config = dict(
    extras=['capped logits'],
    init='trunc',
    beta1=0.93,
    batch_tokens=[8192, 16384, 24576],
    doc_mask=True,
)
MLP neurons of a small language model. Each row is named by its layer, matrix (up: input weights) and neuron, and shows model dimensions 48-175. Each number is 50 + 10 x the weight over its row's rms, rounded and kept within 0 to 99.
After each neuron's rows, "fires after" lists the tokens most often just before its 100 highest values on Wikipedia text that the model never trained on. A number after a token or word is its count.

L7.up527:43 46 43 63 36 29 47 47 54 46 50 32 48 63 34 41 45 43 48 56 56 54 41 49 62 58 51 59 51 56 55 46 47 46 61 46 50 45 58 44 43 59 62 60 78 53 43 53 44 37 65 35 52 44 56 52 55 62 42 39 44 28 53 54 48 46 50 45 40 42 46 68 46 57 13 52 59 62 64 45 56 39 69 40 61 40 46 78 49 56 56 25 53 55 66 53 48 61 52 63 61 47 47 48 61 58 59 53 36 39 58 65 55 55 41 55 41 70 50 49 56 44 46 50 55 31 40 48
fires after: ":" 28, "°" 22, "st" 6, " Aqu" 4, " Ze" 4

L3.up508:59 55 50 49 39 53 71 32 46 53 44 48 57 55 46 56 62 69 47 51 49 54 69 50 39 53 43 54 50 44 46 40 63 56 52 47 62 58 48 52 54 57 52 36 49 41 52 60 42 63 50 32 42 64 57 41 55 35 27 40 59 55 50 33 54 44 38 38 61 51 54 54 23 69 54 56 31 37 51 50 51 43 52 62 42 55 47 52 39 34 74 47 62 58 38 76 48 48 49 54 48 34 38 38 53 58 51 40 63 49 49 59 60 36 56 49 44 62 65 63 38 39 50 38 65 43 50 39
fires after: " D" 15, " R" 10, " X" 9, " 978" 9, " V" 7, " T" 6

L4.up493:58 52 58 52 55 37 43 32 58 55 42 51 53 43 49 65 57 53 40 55 50 45 68 47 48 34 55 55 62 56 48 74 42 66 54 46 61 58 68 31 43 56 63 43 54 33 51 50 56 54 41 47 40 63 51 52 40 49 51 36 42 48 48 54 50 50 59 46 40 53 59 48 58 62 70 47 71 39 38 48 43 47 37 52 41 58 50 42 65 56 39 45 48 51 43 50 42 48 59 60 43 59 41 34 35 50 56 58 36 64 50 48 36 51 66 45 53 60 49 46 50 61 60 56 53 23 61 39
fires after: " the" 82

L3.up409:51 60 52 52 52 36 38 56 60 49 47 41 37 41 47 51 51 54 39 59 54 51 42 55 59 38 41 47 53 49 57 52 30 53 70 59 53 52 41 49 40 47 67 35 36 51 36 66 49 43 49 49 53 50 58 44 66 41 51 39 39 37 63 55 77 62 51 21 49 48 53 62 49 60 67 46 59 61 39 55 51 58 40 66 48 45 40 44 58 51 52 44 63 47 53 58 52 52 60 49 37 51 63 42 50 20 35 37 71 65 57 48 40 63 62 41 67 32 38 34 52 63 40 56 65 36 50 54
fires after: " the" 25, " No" 25, " |" 6, " at" 5, " under" 4

L7.up69:42 42 60 59 57 64 44 49 48 37 42 52 57 48 52 27 41 41 59 60 67 63 50 47 62 50 46 48 63 45 35 69 49 38 40 49 70 34 54 42 47 51 54 44 46 63 40 42 49 30 52 45 64 55 49 58 35 71 46 62 50 60 44 58 57 60 48 51 68 45 67 50 35 42 54 51 38 45 56 44 43 36 57 48 53 60 52 26 67 46 43 52 60 39 55 61 51 61 54 65 44 52 40 53 62 53 32 50 44 59 58 27 47 55 51 54 64 53 35 25 49 52 62 29 49 41 50 52
fires after: " 1" 23, " 2" 13, "\n" 10, " |" 7, "–" 5

L3.up364:48 45 54 50 60 58 25 42 56 39 54 34 61 58 67 49 42 55 54 32 61 58 50 52 46 48 40 58 74 56 73 61 64 49 39 44 38 63 66 61 51 44 40 56 50 68 41 42 48 60 54 49 35 49 75 45 49 39 46 50 45 51 66 57 51 59 56 52 35 58 70 53 73 62 48 44 38 61 60 36 51 62 46 38 40 35 59 41 48 38 54 44 62 37 56 43 34 54 36 67 55 55 44 54 35 26 29 42 47 41 58 52 51 52 68 44 57 59 46 45 46 32 36 53 49 53 65 47
fires after: " (" 23, " m" 16, "d" 7, "/" 4, " c" 4, "–" 4

L3.up99:53 50 43 63 46 43 38 43 41 61 56 54 51 69 40 60 47 47 58 68 60 41 33 42 62 44 46 67 51 31 63 49 34 67 53 60 64 36 39 54 60 58 68 35 43 53 53 49 56 57 53 50 53 42 56 58 56 51 70 44 52 51 37 46 44 59 67 44 46 44 67 57 47 49 50 60 39 43 49 55 38 59 30 47 46 46 57 45 40 34 58 62 37 49 55 47 56 49 55 32 51 54 44 44 57 69 57 50 73 39 49 44 38 42 48 48 51 59 53 50 51 53 33 33 42 56 38 43
fires after: "\n\n" 45, " the" 7, " to" 5

L3.up530:40 50 48 40 34 69 49 35 40 44 27 52 56 31 48 46 34 54 48 42 61 51 70 50 50 41 63 50 51 52 66 42 47 45 37 52 52 45 63 63 77 45 56 65 65 52 51 63 53 63 63 67 47 55 50 51 45 67 38 51 46 37 69 48 44 48 54 70 37 38 38 48 37 47 57 32 44 26 63 32 59 59 65 57 45 44 49 31 55 23 55 46 56 41 61 49 51 73 31 61 58 57 45 74 67 52 54 48 50 58 56 40 41 50 53 43 57 48 33 39 51 42 62 48 43 48 53 50
fires after: " 3" 15, " 1" 11, " 2" 11, " 6" 8, " 7" 8, " 5" 8

L3.up135:32 55 29 52 55 22 49 57 42 42 44 46 52 50 41 53 48 44 50 67 49 49 55 49 27 45 45 52 52 61 55 50 61 59 54 56 47 53 39 41 42 55 47 55 64 63 43 47 48 56 59 59 55 44 70 54 49 47 34 51 41 57 44 45 45 49 46 48 48 35 54 42 62 51 52 65 56 43 59 46 38 50 36 38 38 54 32 63 43 47 40 54 73 34 48 56 29 56 47 42 66 58 70 49 47 55 51 47 57 54 60 51 42 51 28 70 71 47 54 55 56 66 57 48 75 50 46 50
fires after: ")" 52, " 0" 10, "1" 7, "2" 5

L4.up64:44 59 54 49 45 68 57 47 36 46 65 48 55 43 72 45 50 52 45 68 50 58 45 52 42 44 44 47 50 42 45 54 38 65 43 51 46 61 52 62 43 61 63 40 42 39 47 33 40 36 54 55 49 37 40 57 43 30 52 58 41 68 56 22 50 61 49 35 27 41 43 44 44 45 59 45 47 40 52 52 30 45 34 44 42 29 58 65 55 43 56 40 53 61 45 52 46 40 42 45 52 46 75 39 60 47 63 46 73 57 56 43 37 45 59 73 51 45 40 40 51 36 42 58 53 50 61 42
fires after: " a" 54, " subs" 6, " sm" 4, "rove" 4, " A" 4

L7.up529:54 45 56 43 52 44 69 54 54 58 62 44 68 36 33 51 35 41 47 39 43 62 42 39 52 40 52 39 38 57 54 42 39 62 44 57 43 57 62 48 61 57 58 44 61 49 64 53 40 42 33 55 38 38 50 51 61 49 55 58 49 29 40 32 65 41 54 52 50 41 59 50 61 39 38 54 58 52 41 62 53 49 49 49 50 58 50 45 49 62 63 41 66 53 58 50 49 67 57 55 58 45 45 69 37 52 39 46 61 61 61 60 50 53 71 53 81 52 40 42 44 50 30 46 65 46 61 34
fires after: "=" 93

L3.up416:40 51 55 37 38 56 40 36 33 53 51 54 45 55 74 43 40 57 61 36 64 50 53 53 34 26 72 67 64 48 51 38 34 59 51 71 77 52 60 39 53 67 54 39 41 56 36 35 62 47 50 57 38 60 63 32 56 49 60 55 55 46 39 55 56 40 56 37 52 40 57 57 47 47 56 38 41 63 81 47 56 47 49 62 51 40 59 55 51 47 50 43 57 43 53 59 58 54 54 54 48 57 55 49 50 66 40 70 57 48 73 64 40 39 47 66 51 51 54 54 54 45 33 54 34 46 61 57
fires after: " Co" 25, " co" 22, " res" 11, " Pan" 8, " Res" 5, "Co" 4

L7.up106:37 54 44 55 48 54 63 51 46 43 46 51 53 31 64 47 51 76 46 45 48 45 40 34 55 47 43 46 52 57 40 54 44 47 45 51 47 47 42 44 41 54 63 29 36 38 64 39 63 62 58 51 67 75 40 54 42 48 57 56 54 66 42 50 40 50 42 50 44 53 44 44 49 45 57 79 64 43 67 57 59 50 46 47 47 35 42 50 47 47 40 51 40 55 46 63 31 46 43 37 63 48 54 61 44 38 61 61 53 43 43 45 47 66 41 48 68 40 48 51 57 42 43 56 52 54 61 35
fires after: " to" 19, " would" 11, " do" 6, "ali" 5, " can" 5, " could" 4

L7.up470:36 43 50 50 49 65 42 51 64 35 44 59 55 29 44 30 42 56 46 59 54 67 50 57 33 43 49 48 50 44 55 38 71 51 65 52 45 63 51 60 53 46 38 47 61 57 50 39 53 53 52 55 33 47 70 56 37 50 57 51 49 52 67 46 67 47 53 48 54 41 58 50 52 45 39 39 40 73 42 58 38 53 41 49 44 47 58 55 59 64 54 62 44 56 66 55 50 66 36 38 45 49 45 56 57 64 59 44 55 53 52 41 62 55 63 35 48 31 36 51 48 42 37 35 60 34 38 54
fires after: "-" 53, "|" 34

L4.up497:30 52 52 40 37 32 48 50 67 56 52 38 60 54 47 63 37 47 43 62 44 54 47 32 46 54 52 59 53 46 66 55 39 37 44 46 56 63 50 32 51 55 33 37 52 52 53 55 62 61 51 34 44 57 81 58 45 45 56 40 41 57 49 51 45 52 49 40 49 67 48 45 39 45 50 47 46 54 55 47 51 55 39 48 52 46 57 49 47 49 54 45 67 52 61 58 54 63 39 47 50 75 67 65 48 59 64 38 46 44 45 56 56 66 56 60 33 48 37 45 44 58 58 52 71 49 33 65
fires after: "-" 53, " ce" 7

L4.up49:44 41 32 46 56 60 76 45 40 47 47 65 64 42 41 50 59 56 61 46 46 54 63 50 44 56 40 42 45 68 47 53 57 46 44 43 58 49 65 67 41 72 60 33 39 52 54 37 71 58 57 36 48 68 53 44 35 52 44 57 65 55 53 53 54 51 48 46 48 53 35 45 49 42 51 56 32 64 59 49 49 51 46 46 49 68 60 47 54 54 56 49 49 64 57 30 53 51 44 47 47 57 58 36 49 37 50 66 35 36 55 50 30 63 29 53 61 55 47 59 54 41 43 63 46 44 55 45
fires after: " to" 39, " did" 11, " would" 7, " W" 6, " %" 6, " could" 5

L4.up155:34 53 57 43 55 51 56 49 49 35 64 52 52 55 54 49 60 47 42 45 47 50 52 46 51 67 58 40 33 30 41 63 49 46 53 60 47 52 49 53 61 50 37 40 60 37 50 59 36 56 49 47 41 59 55 43 52 62 54 52 60 44 41 54 48 57 49 67 51 42 61 52 65 59 36 38 45 63 39 51 67 71 43 45 63 27 36 58 63 65 54 44 55 60 50 39 41 41 38 83 49 50 53 51 47 59 35 47 62 44 49 46 60 50 54 46 44 56 49 49 57 54 60 27 54 67 39 55
fires after: "=" 64, " al" 7, " E" 4

L7.up291:37 59 42 48 43 59 41 36 43 50 59 47 46 40 52 58 41 45 40 48 45 46 45 46 55 36 60 54 35 47 53 37 58 62 62 38 52 43 51 34 25 55 59 26 61 48 43 48 48 41 56 43 62 47 60 46 45 50 55 62 66 57 62 54 53 61 52 62 57 52 40 52 48 50 42 36 54 59 60 53 32 46 28 45 37 45 53 47 45 63 64 41 52 55 44 52 55 43 60 35 46 53 44 56 55 42 64 48 75 55 50 53 66 43 35 37 60 44 54 52 40 59 51 37 82 55 36 54
fires after: " |" 66, " on" 7

L4.up487:43 48 52 59 54 47 51 53 60 48 65 40 67 47 40 48 62 55 43 49 47 49 59 50 52 45 50 47 45 54 33 39 50 41 63 67 58 58 42 42 23 50 55 44 50 61 43 56 56 35 60 41 56 44 48 64 53 53 47 52 54 42 61 68 62 50 42 54 46 57 26 62 44 42 41 37 63 52 33 52 63 55 40 43 49 45 45 36 56 56 52 49 59 40 56 46 54 42 60 53 65 51 52 36 42 50 38 49 50 51 69 43 37 54 55 49 23 61 37 63 29 50 44 67 73 39 44 53
fires after: " the" 47, " UTC" 6, " University" 6, " W" 5, " mid" 4

L3.up200:46 48 57 39 53 43 28 48 38 48 43 65 46 43 57 47 65 51 50 43 55 47 44 66 53 28 66 40 20 56 64 52 46 39 49 57 47 29 47 54 44 74 46 55 50 55 75 48 50 56 53 67 27 46 47 58 48 35 54 63 47 65 57 57 57 43 55 58 43 49 43 57 39 50 53 39 49 53 50 40 55 49 44 13 54 42 65 32 53 51 73 65 57 43 55 61 56 49 61 70 46 57 44 45 63 50 53 63 59 41 57 41 43 65 67 57 77 51 35 50 49 33 53 43 59 62 47 48
fires after: "–" 29, " (" 12, " Di" 7, " bi" 5, "-" 5

L4.up437:55 46 53 39 61 36 58 38 48 53 54 51 48 62 55 40 52 62 43 66 55 61 55 44 41 70 43 48 55 55 43 47 54 54 46 62 42 62 34 33 53 54 66 39 68 36 47 62 51 51 65 41 43 23 41 45 22 21 59 54 35 38 50 59 68 62 43 47 48 50 54 45 44 61 42 48 40 58 62 47 52 41 48 56 36 38 44 56 55 28 38 51 54 41 41 52 47 57 40 50 55 54 66 48 39 59 59 55 40 65 58 56 49 65 60 63 41 52 29 34 39 38 55 46 53 61 41 29
fires after: " United" 36, "S" 26, "m" 11, " Inc" 6

L4.up393:45 42 55 63 59 51 37 55 56 38 57 53 45 38 56 37 54 40 48 61 44 44 37 39 51 46 49 57 55 25 41 56 24 53 57 70 42 52 80 30 36 56 56 32 46 53 54 53 47 35 60 47 49 44 56 50 57 48 56 54 56 56 44 53 52 57 55 41 45 53 46 46 52 47 45 71 44 49 65 36 45 50 55 51 40 59 54 52 59 42 54 40 60 48 82 40 27 51 48 51 34 51 64 47 32 47 41 42 60 65 40 56 44 56 39 60 56 66 44 47 32 61 52 67 68 50 67 50
fires after: "-" 55, "d" 5, " back" 4, "ed" 4, " moved" 4

L4.up434:66 42 42 54 40 44 45 55 41 42 40 56 53 55 59 54 61 54 61 63 45 61 51 49 57 48 40 39 54 51 57 55 59 44 28 58 75 36 67 32 47 58 67 59 68 36 46 65 43 76 43 52 54 49 48 50 49 45 27 44 48 47 51 60 50 53 55 43 48 68 52 45 53 47 42 62 41 56 44 59 37 28 54 60 43 54 47 41 44 34 41 52 43 34 58 62 46 32 48 52 39 50 74 55 48 50 54 65 55 70 59 43 56 68 53 66 72 48 37 42 55 52 61 68 39 40 43 51
fires after: " in" 48, " 18" 19, " In" 12, "In" 6

L4.up494:42 50 40 41 50 53 46 48 38 52 54 67 67 62 48 50 50 54 57 59 50 46 43 44 47 42 33 25 34 43 50 33 62 51 61 57 40 56 45 36 43 54 43 67 53 48 52 35 72 75 48 60 50 62 59 64 51 55 49 61 58 60 48 40 52 35 50 48 36 57 40 51 39 41 56 52 69 62 56 52 46 73 31 59 41 53 69 26 50 55 55 66 53 60 27 49 37 38 44 42 67 56 70 40 38 53 59 58 60 51 49 56 29 53 44 40 59 57 32 81 57 48 56 42 45 61 63 38
fires after: " to" 29, " can" 12, " Can" 7, " (" 5

L7.up366:42 48 45 58 33 45 46 41 49 37 68 54 59 49 58 56 46 56 38 48 62 52 46 40 61 23 59 54 53 37 42 47 44 34 37 43 61 53 55 71 48 62 53 61 42 23 40 60 42 40 59 43 67 46 56 38 31 44 37 58 50 51 49 50 43 44 57 61 34 52 73 58 45 61 36 40 49 55 51 47 63 44 41 43 61 59 64 61 61 43 54 43 60 58 52 53 35 44 54 72 50 52 48 57 58 42 47 75 45 43 46 51 53 45 52 62 63 42 46 57 55 37 47 47 30 59 61 37
fires after: "," 59, " New" 6, " Ver" 5

L4.up512:51 44 58 62 47 23 44 63 57 53 45 54 49 38 48 29 55 64 49 36 78 32 60 61 41 54 40 54 57 52 53 56 44 55 58 44 30 56 66 60 43 45 75 50 34 45 53 48 40 63 21 33 52 47 48 42 50 37 46 46 64 47 52 38 56 47 59 46 55 54 42 33 58 58 40 43 67 43 45 58 34 56 31 57 54 60 54 51 51 61 50 70 55 52 30 43 39 61 56 51 46 74 42 37 48 61 54 46 36 57 45 44 44 57 62 49 35 55 33 55 56 50 54 41 50 39 47 56
fires after: "-" 52, "|" 13, " Binomial" 4, " Mol" 4

L4.up128:40 47 55 57 45 58 58 49 41 35 67 30 50 36 70 47 45 38 49 68 59 36 40 62 47 62 37 61 54 35 44 57 46 45 49 57 52 22 52 50 59 39 48 43 49 54 52 42 52 52 61 28 50 53 56 44 39 72 43 48 36 51 39 73 43 47 60 49 37 43 32 71 39 81 54 49 53 47 48 54 35 62 50 44 55 47 44 40 47 39 61 52 54 35 51 45 52 50 50 72 48 71 63 46 47 47 53 37 51 63 55 40 59 47 47 56 35 52 41 56 61 40 55 67 57 60 51 50
fires after: "/" 30, "^" 15, " died" 6, " (" 5, "2" 4

L7.up160:20 49 60 54 50 53 37 46 61 43 51 66 49 68 64 67 34 62 42 42 50 61 52 50 50 62 59 46 44 50 72 41 39 63 45 56 43 55 46 38 61 37 45 68 56 57 53 31 40 46 38 28 58 50 41 46 49 48 41 65 46 42 55 44 50 35 51 56 37 60 67 52 66 57 53 44 41 55 52 49 38 29 59 46 68 44 58 47 40 58 57 48 50 56 24 43 33 44 33 52 30 52 56 38 51 35 39 44 61 48 59 46 58 44 71 44 65 62 31 65 53 57 60 49 50 40 38 62
fires after: "," 21, " one" 20, "\n\n" 11, " an" 5

L4.up186:45 47 63 47 31 48 51 47 53 33 61 53 66 57 57 40 40 59 47 52 39 48 45 69 54 47 46 62 50 47 55 44 53 60 41 45 57 51 38 49 43 47 51 53 63 25 34 47 42 56 56 44 41 35 60 45 55 42 46 58 52 64 60 64 56 62 57 66 43 49 39 36 37 39 36 36 33 58 54 53 44 69 56 38 55 38 44 51 51 55 61 49 32 51 69 68 58 53 37 43 57 45 52 54 70 41 45 49 77 48 51 66 48 52 71 58 58 37 59 52 59 62 45 43 50 44 36 49
fires after: " |" 43, "," 9, " stra" 7, ";" 7

L3.up539:45 43 45 47 33 64 55 63 61 61 68 36 39 46 60 56 41 52 49 50 34 47 56 52 44 57 48 57 39 25 45 46 57 52 56 54 64 52 51 52 50 57 54 59 32 34 54 49 38 52 47 33 38 61 69 58 33 63 56 44 60 42 61 59 44 47 47 37 38 42 63 44 48 42 59 61 37 53 51 40 50 63 35 32 52 36 51 51 47 58 52 66 44 33 35 53 45 61 55 59 52 54 50 43 48 66 49 52 64 49 36 46 63 58 63 52 52 45 34 62 43 38 42 49 58 50 57 37
fires after: " 0" 37, "–" 29, " (" 19, "-" 5

L7.up295:49 51 46 77 67 62 36 58 42 44 42 45 60 44 40 52 50 64 61 57 39 54 39 51 53 53 58 38 54 48 48 77 43 38 58 44 53 57 63 44 58 53 39 39 49 49 57 47 69 57 53 51 65 59 63 45 68 39 45 42 41 52 50 47 64 49 52 42 47 62 32 52 50 64 48 44 40 35 51 41 52 36 51 53 41 56 56 33 52 58 71 53 60 57 50 48 62 46 51 29 47 47 62 48 36 35 60 40 39 61 33 60 64 36 56 59 45 49 63 44 38 65 61 59 63 60 46 48
fires after: "{" 57, "7" 5, "H" 4, "b" 4, "N" 4

L3.up498:35 39 51 39 56 40 53 48 61 52 62 67 51 45 42 49 55 63 44 60 42 56 53 57 43 48 62 42 40 46 42 67 33 39 65 51 41 48 52 59 60 42 56 38 63 54 44 34 61 54 47 38 43 57 63 54 45 41 45 77 56 60 46 28 69 61 44 56 45 62 51 66 41 42 45 39 55 62 40 53 48 36 42 33 21 51 24 50 49 47 52 68 61 42 48 48 57 56 62 50 51 41 64 54 51 46 69 48 61 37 52 49 43 48 44 51 67 60 32 52 43 55 49 40 55 47 65 38
fires after: " 1" 13, "1" 10, "2" 8, " 2" 8, "4" 7, "3" 6

L3.up265:57 59 51 60 38 54 53 60 56 44 59 49 45 50 46 60 38 41 47 28 35 52 54 47 53 71 52 43 49 59 55 44 42 42 54 46 42 48 53 58 62 59 49 48 70 56 41 59 43 49 67 52 57 52 49 54 35 54 48 52 52 34 71 50 34 45 52 53 71 39 65 27 57 53 46 72 38 51 46 52 58 44 56 51 38 39 32 62 65 48 58 52 45 41 44 32 52 65 48 51 33 45 44 53 34 54 51 65 43 49 39 48 47 59 32 45 56 50 42 54 54 42 54 65 37 61 46 29
fires after: " e" 23, " E" 10, "E" 7, "tra" 5, "e" 5

L3.up167:29 39 62 50 40 36 51 57 26 61 48 46 44 56 51 39 39 24 45 44 59 53 60 55 42 62 51 58 45 44 39 59 33 47 48 48 43 58 51 61 55 51 64 54 36 50 52 71 44 63 49 39 39 70 60 59 60 31 48 43 54 37 46 41 46 45 53 59 51 41 70 63 42 51 51 53 56 54 44 53 47 57 41 52 65 40 56 47 44 45 34 38 74 52 42 51 70 33 39 67 54 46 36 70 44 49 39 57 46 60 48 49 55 42 75 53 50 60 42 51 26 38 45 55 52 61 54 49
fires after: "=" 27, " known" 12, " (" 8, " by" 4

L3.up166:52 35 51 66 55 37 53 48 52 49 34 50 34 70 44 43 30 46 38 49 57 58 54 69 40 49 47 28 48 62 54 48 37 56 58 70 71 34 34 41 53 62 62 55 43 59 47 57 33 30 49 48 44 34 37 48 61 50 46 50 45 34 55 42 57 40 60 49 55 47 34 52 58 40 44 47 58 57 43 39 39 55 53 50 61 41 57 36 48 64 66 33 62 33 65 69 48 40 37 49 44 35 46 55 56 47 42 49 45 54 59 51 48 56 53 62 66 52 50 63 43 54 59 32 52 43 47 54
fires after: "\n\n" 49, " Apps" 5

L3.up12:64 27 47 65 46 49 59 49 44 41 51 44 35 45 57 40 51 48 53 34 41 55 54 36 33 41 42 45 47 52 40 54 49 52 51 66 51 48 56 50 39 62 52 56 42 40 52 46 57 47 44 54 46 38 64 47 44 26 35 43 53 56 43 51 49 71 50 57 48 56 49 63 54 48 59 40 66 44 63 83 46 40 43 51 56 52 63 50 39 53 56 47 49 35 55 65 53 36 60 62 47 42 43 58 51 59 61 49 56 60 52 63 68 60 42 64 36 46 50 59 39 53 53 55 49 36 68 62
fires after: "ed" 18, "d" 11, " set" 8, " date" 6, ":" 4, " turned" 4

L3.up516:47 55 44 42 41 69 59 35 52 41 43 56 54 36 48 45 45 40 67 48 54 52 51 51 46 57 75 42 45 63 55 48 61 56 29 65 55 50 48 42 49 49 49 42 53 46 62 48 38 50 46 59 41 34 49 56 60 43 44 61 41 49 47 52 57 67 54 50 37 41 30 63 54 52 46 45 53 50 39 51 49 42 37 58 45 44 55 51 50 57 42 42 53 28 53 42 42 57 46 52 50 42 57 52 32 64 55 47 57 25 70 61 39 53 54 53 50 28 33 44 52 56 49 51 66 37 61 60
fires after: "mi" 17, " ev" 9, "si" 8, "ici" 6, " ex" 6, " period" 6

L4.up527:52 46 38 37 40 43 29 54 45 57 39 42 43 42 49 46 52 70 51 62 55 39 42 37 46 63 31 60 53 40 43 47 52 60 57 48 47 59 69 52 45 64 77 36 34 50 47 49 68 61 72 47 45 67 47 64 40 45 39 54 39 65 45 56 46 51 62 50 57 42 49 53 45 48 32 47 71 54 59 47 49 39 25 64 43 48 53 50 50 42 68 48 47 34 41 44 53 44 42 54 42 36 56 48 51 59 54 61 45 52 73 46 54 60 47 62 48 54 54 58 58 68 41 72 62 40 51 57
fires after: " co" 22, " Co" 19, " vice" 4, "co" 4, " He" 4, " Li" 4

L3.up345:38 37 49 33 42 46 54 40 40 46 53 40 59 53 59 60 49 50 46 63 41 42 34 29 49 42 38 61 43 38 55 54 52 38 48 49 69 41 53 68 42 47 74 30 46 40 52 42 35 57 57 57 62 58 54 50 55 46 50 59 40 42 39 54 42 62 48 58 43 37 42 66 35 59 52 58 51 69 47 45 59 63 51 51 64 53 57 47 32 49 71 48 33 28 48 52 48 58 54 41 44 53 59 61 48 63 38 55 53 52 45 46 72 55 59 48 45 56 31 62 51 52 39 60 47 36 56 39
fires after: "." 68, "," 21, " where" 4

L4.up392:39 49 31 64 59 48 27 56 36 48 43 64 40 60 55 54 32 48 59 42 71 58 54 69 39 53 48 50 34 35 48 46 46 51 51 64 46 68 44 50 67 49 50 48 47 56 43 43 45 54 37 57 52 37 52 52 53 69 32 49 59 50 48 34 55 61 58 44 58 49 78 38 55 58 43 44 42 54 51 33 44 60 47 49 44 58 37 48 58 38 55 40 44 45 33 49 52 54 59 53 46 57 58 43 40 55 49 51 25 47 67 58 34 40 53 49 71 39 71 46 46 51 56 41 57 69 45 67
fires after: " of" 52, " the" 10, " for" 4, "ing" 4

L4.up552:47 34 43 54 33 38 38 68 54 40 72 49 33 58 34 57 53 48 38 43 36 55 50 40 50 35 67 41 46 65 39 62 47 56 47 63 68 47 50 33 59 70 48 46 61 63 62 55 49 69 42 55 42 66 59 52 74 43 43 50 44 55 56 50 50 52 80 40 66 59 54 35 50 44 46 62 60 40 41 43 41 59 50 52 54 54 31 57 54 47 42 46 59 47 53 43 53 58 42 45 26 66 66 55 62 47 61 51 37 64 40 53 49 48 61 47 56 49 50 37 42 24 47 55 54 53 32 53
fires after: " the" 48, " Middle" 6, " 1930" 6, " late" 4, " early" 4, " mid" 4

L3.up298:48 50 43 42 58 72 57 52 40 48 44 50 52 47 50 76 54 50 36 65 68 54 51 55 41 57 57 51 51 32 57 45 44 43 62 41 69 69 45 39 39 59 60 57 62 28 60 47 61 71 47 47 48 39 51 69 77 45 35 56 51 37 40 56 64 42 31 48 55 46 53 61 46 46 51 39 38 53 59 51 69 62 58 48 41 32 32 47 56 63 57 43 44 59 56 61 34 46 58 43 51 52 46 51 57 35 37 51 37 39 37 53 39 53 44 68 46 45 35 53 46 46 66 46 51 51 63 43
fires after: ":" 30, "." 20, "D" 9, " Ot" 6, " Mad" 4, "B" 4

L7.up406:46 36 54 61 55 28 42 34 37 44 40 41 63 60 47 58 47 55 49 63 66 53 51 40 57 34 58 60 42 53 52 37 58 47 55 50 53 50 59 42 49 52 54 57 62 37 52 45 51 47 68 39 44 39 74 51 43 43 10 44 60 43 58 57 44 47 49 44 45 51 50 52 47 58 62 66 50 46 40 54 48 23 64 51 68 57 63 44 48 49 49 40 54 47 60 50 43 61 51 55 37 44 60 56 44 46 48 74 53 72 42 60 53 51 56 57 44 51 40 65 60 39 57 49 41 44 62 35
fires after: "," 46, " in" 13, " United" 5, " of" 4

L7.up37:54 48 55 39 52 63 55 39 38 52 50 59 53 46 56 49 58 46 50 28 44 51 36 53 58 39 40 40 44 44 47 36 35 46 55 54 44 56 67 64 50 56 52 51 47 50 40 52 60 59 39 58 47 55 57 35 43 37 56 52 56 40 68 41 56 53 58 38 55 62 70 41 58 58 57 47 51 27 56 54 56 46 52 58 42 56 47 27 54 50 44 36 55 47 58 37 18 64 53 56 61 52 37 42 51 78 54 36 56 52 67 59 54 59 53 44 44 38 72 46 56 46 40 43 44 76 66 55
fires after: "=" 44, "\n\n" 8, " rest" 4

L3.up227:41 61 84 49 43 49 34 42 49 30 39 60 23 60 54 53 32 35 53 55 49 64 44 55 41 58 50 43 49 46 55 39 36 56 41 57 48 44 56 62 49 58 43 49 47 40 42 71 60 55 45 56 50 46 58 34 50 59 43 50 51 43 59 51 55 66 50 48 59 54 51 47 46 45 49 37 45 61 68 48 40 55 55 59 71 66 46 39 53 64 55 54 55 55 58 50 28 58 41 27 56 61 34 53 39 58 36 45 57 52 46 57 54 52 40 54 36 54 52 62 44 59 33 42 66 49 33 49
fires after: "\n\n" 100

L4.up183:47 45 56 64 49 57 71 43 55 52 62 71 56 42 46 69 46 61 53 48 63 49 45 51 71 54 62 55 37 45 61 57 49 55 66 61 60 46 70 50 33 52 45 41 54 35 66 50 52 43 29 40 52 56 72 64 39 48 52 33 43 49 52 56 55 56 50 31 40 69 59 57 59 39 35 32 28 38 49 52 40 56 50 62 32 36 39 52 53 50 44 68 47 60 53 52 43 36 46 24 53 47 51 49 57 72 61 59 46 54 51 40 58 27 50 60 53 40 35 62 45 45 40 28 46 48 46 34
fires after: " a" 29, " A" 14, "A" 9, " an" 7, " pre" 5

L3.up462:54 53 55 50 52 52 55 70 53 58 64 49 44 51 42 43 59 61 46 56 63 66 57 50 57 51 51 61 43 56 38 60 42 61 30 60 32 40 46 59 65 75 54 49 61 37 46 58 47 65 37 31 33 56 65 36 48 41 49 47 42 47 55 45 37 38 48 59 59 61 44 54 34 58 61 44 35 45 38 48 25 49 46 44 47 45 41 38 61 41 61 53 52 56 55 42 60 48 41 39 46 60 53 46 68 55 70 42 46 17 61 55 55 53 55 36 39 53 43 62 26 55 48 52 63 41 46 41
fires after: " \"" 29, " (" 8, "—" 5, " May" 5, " e" 5, "-" 4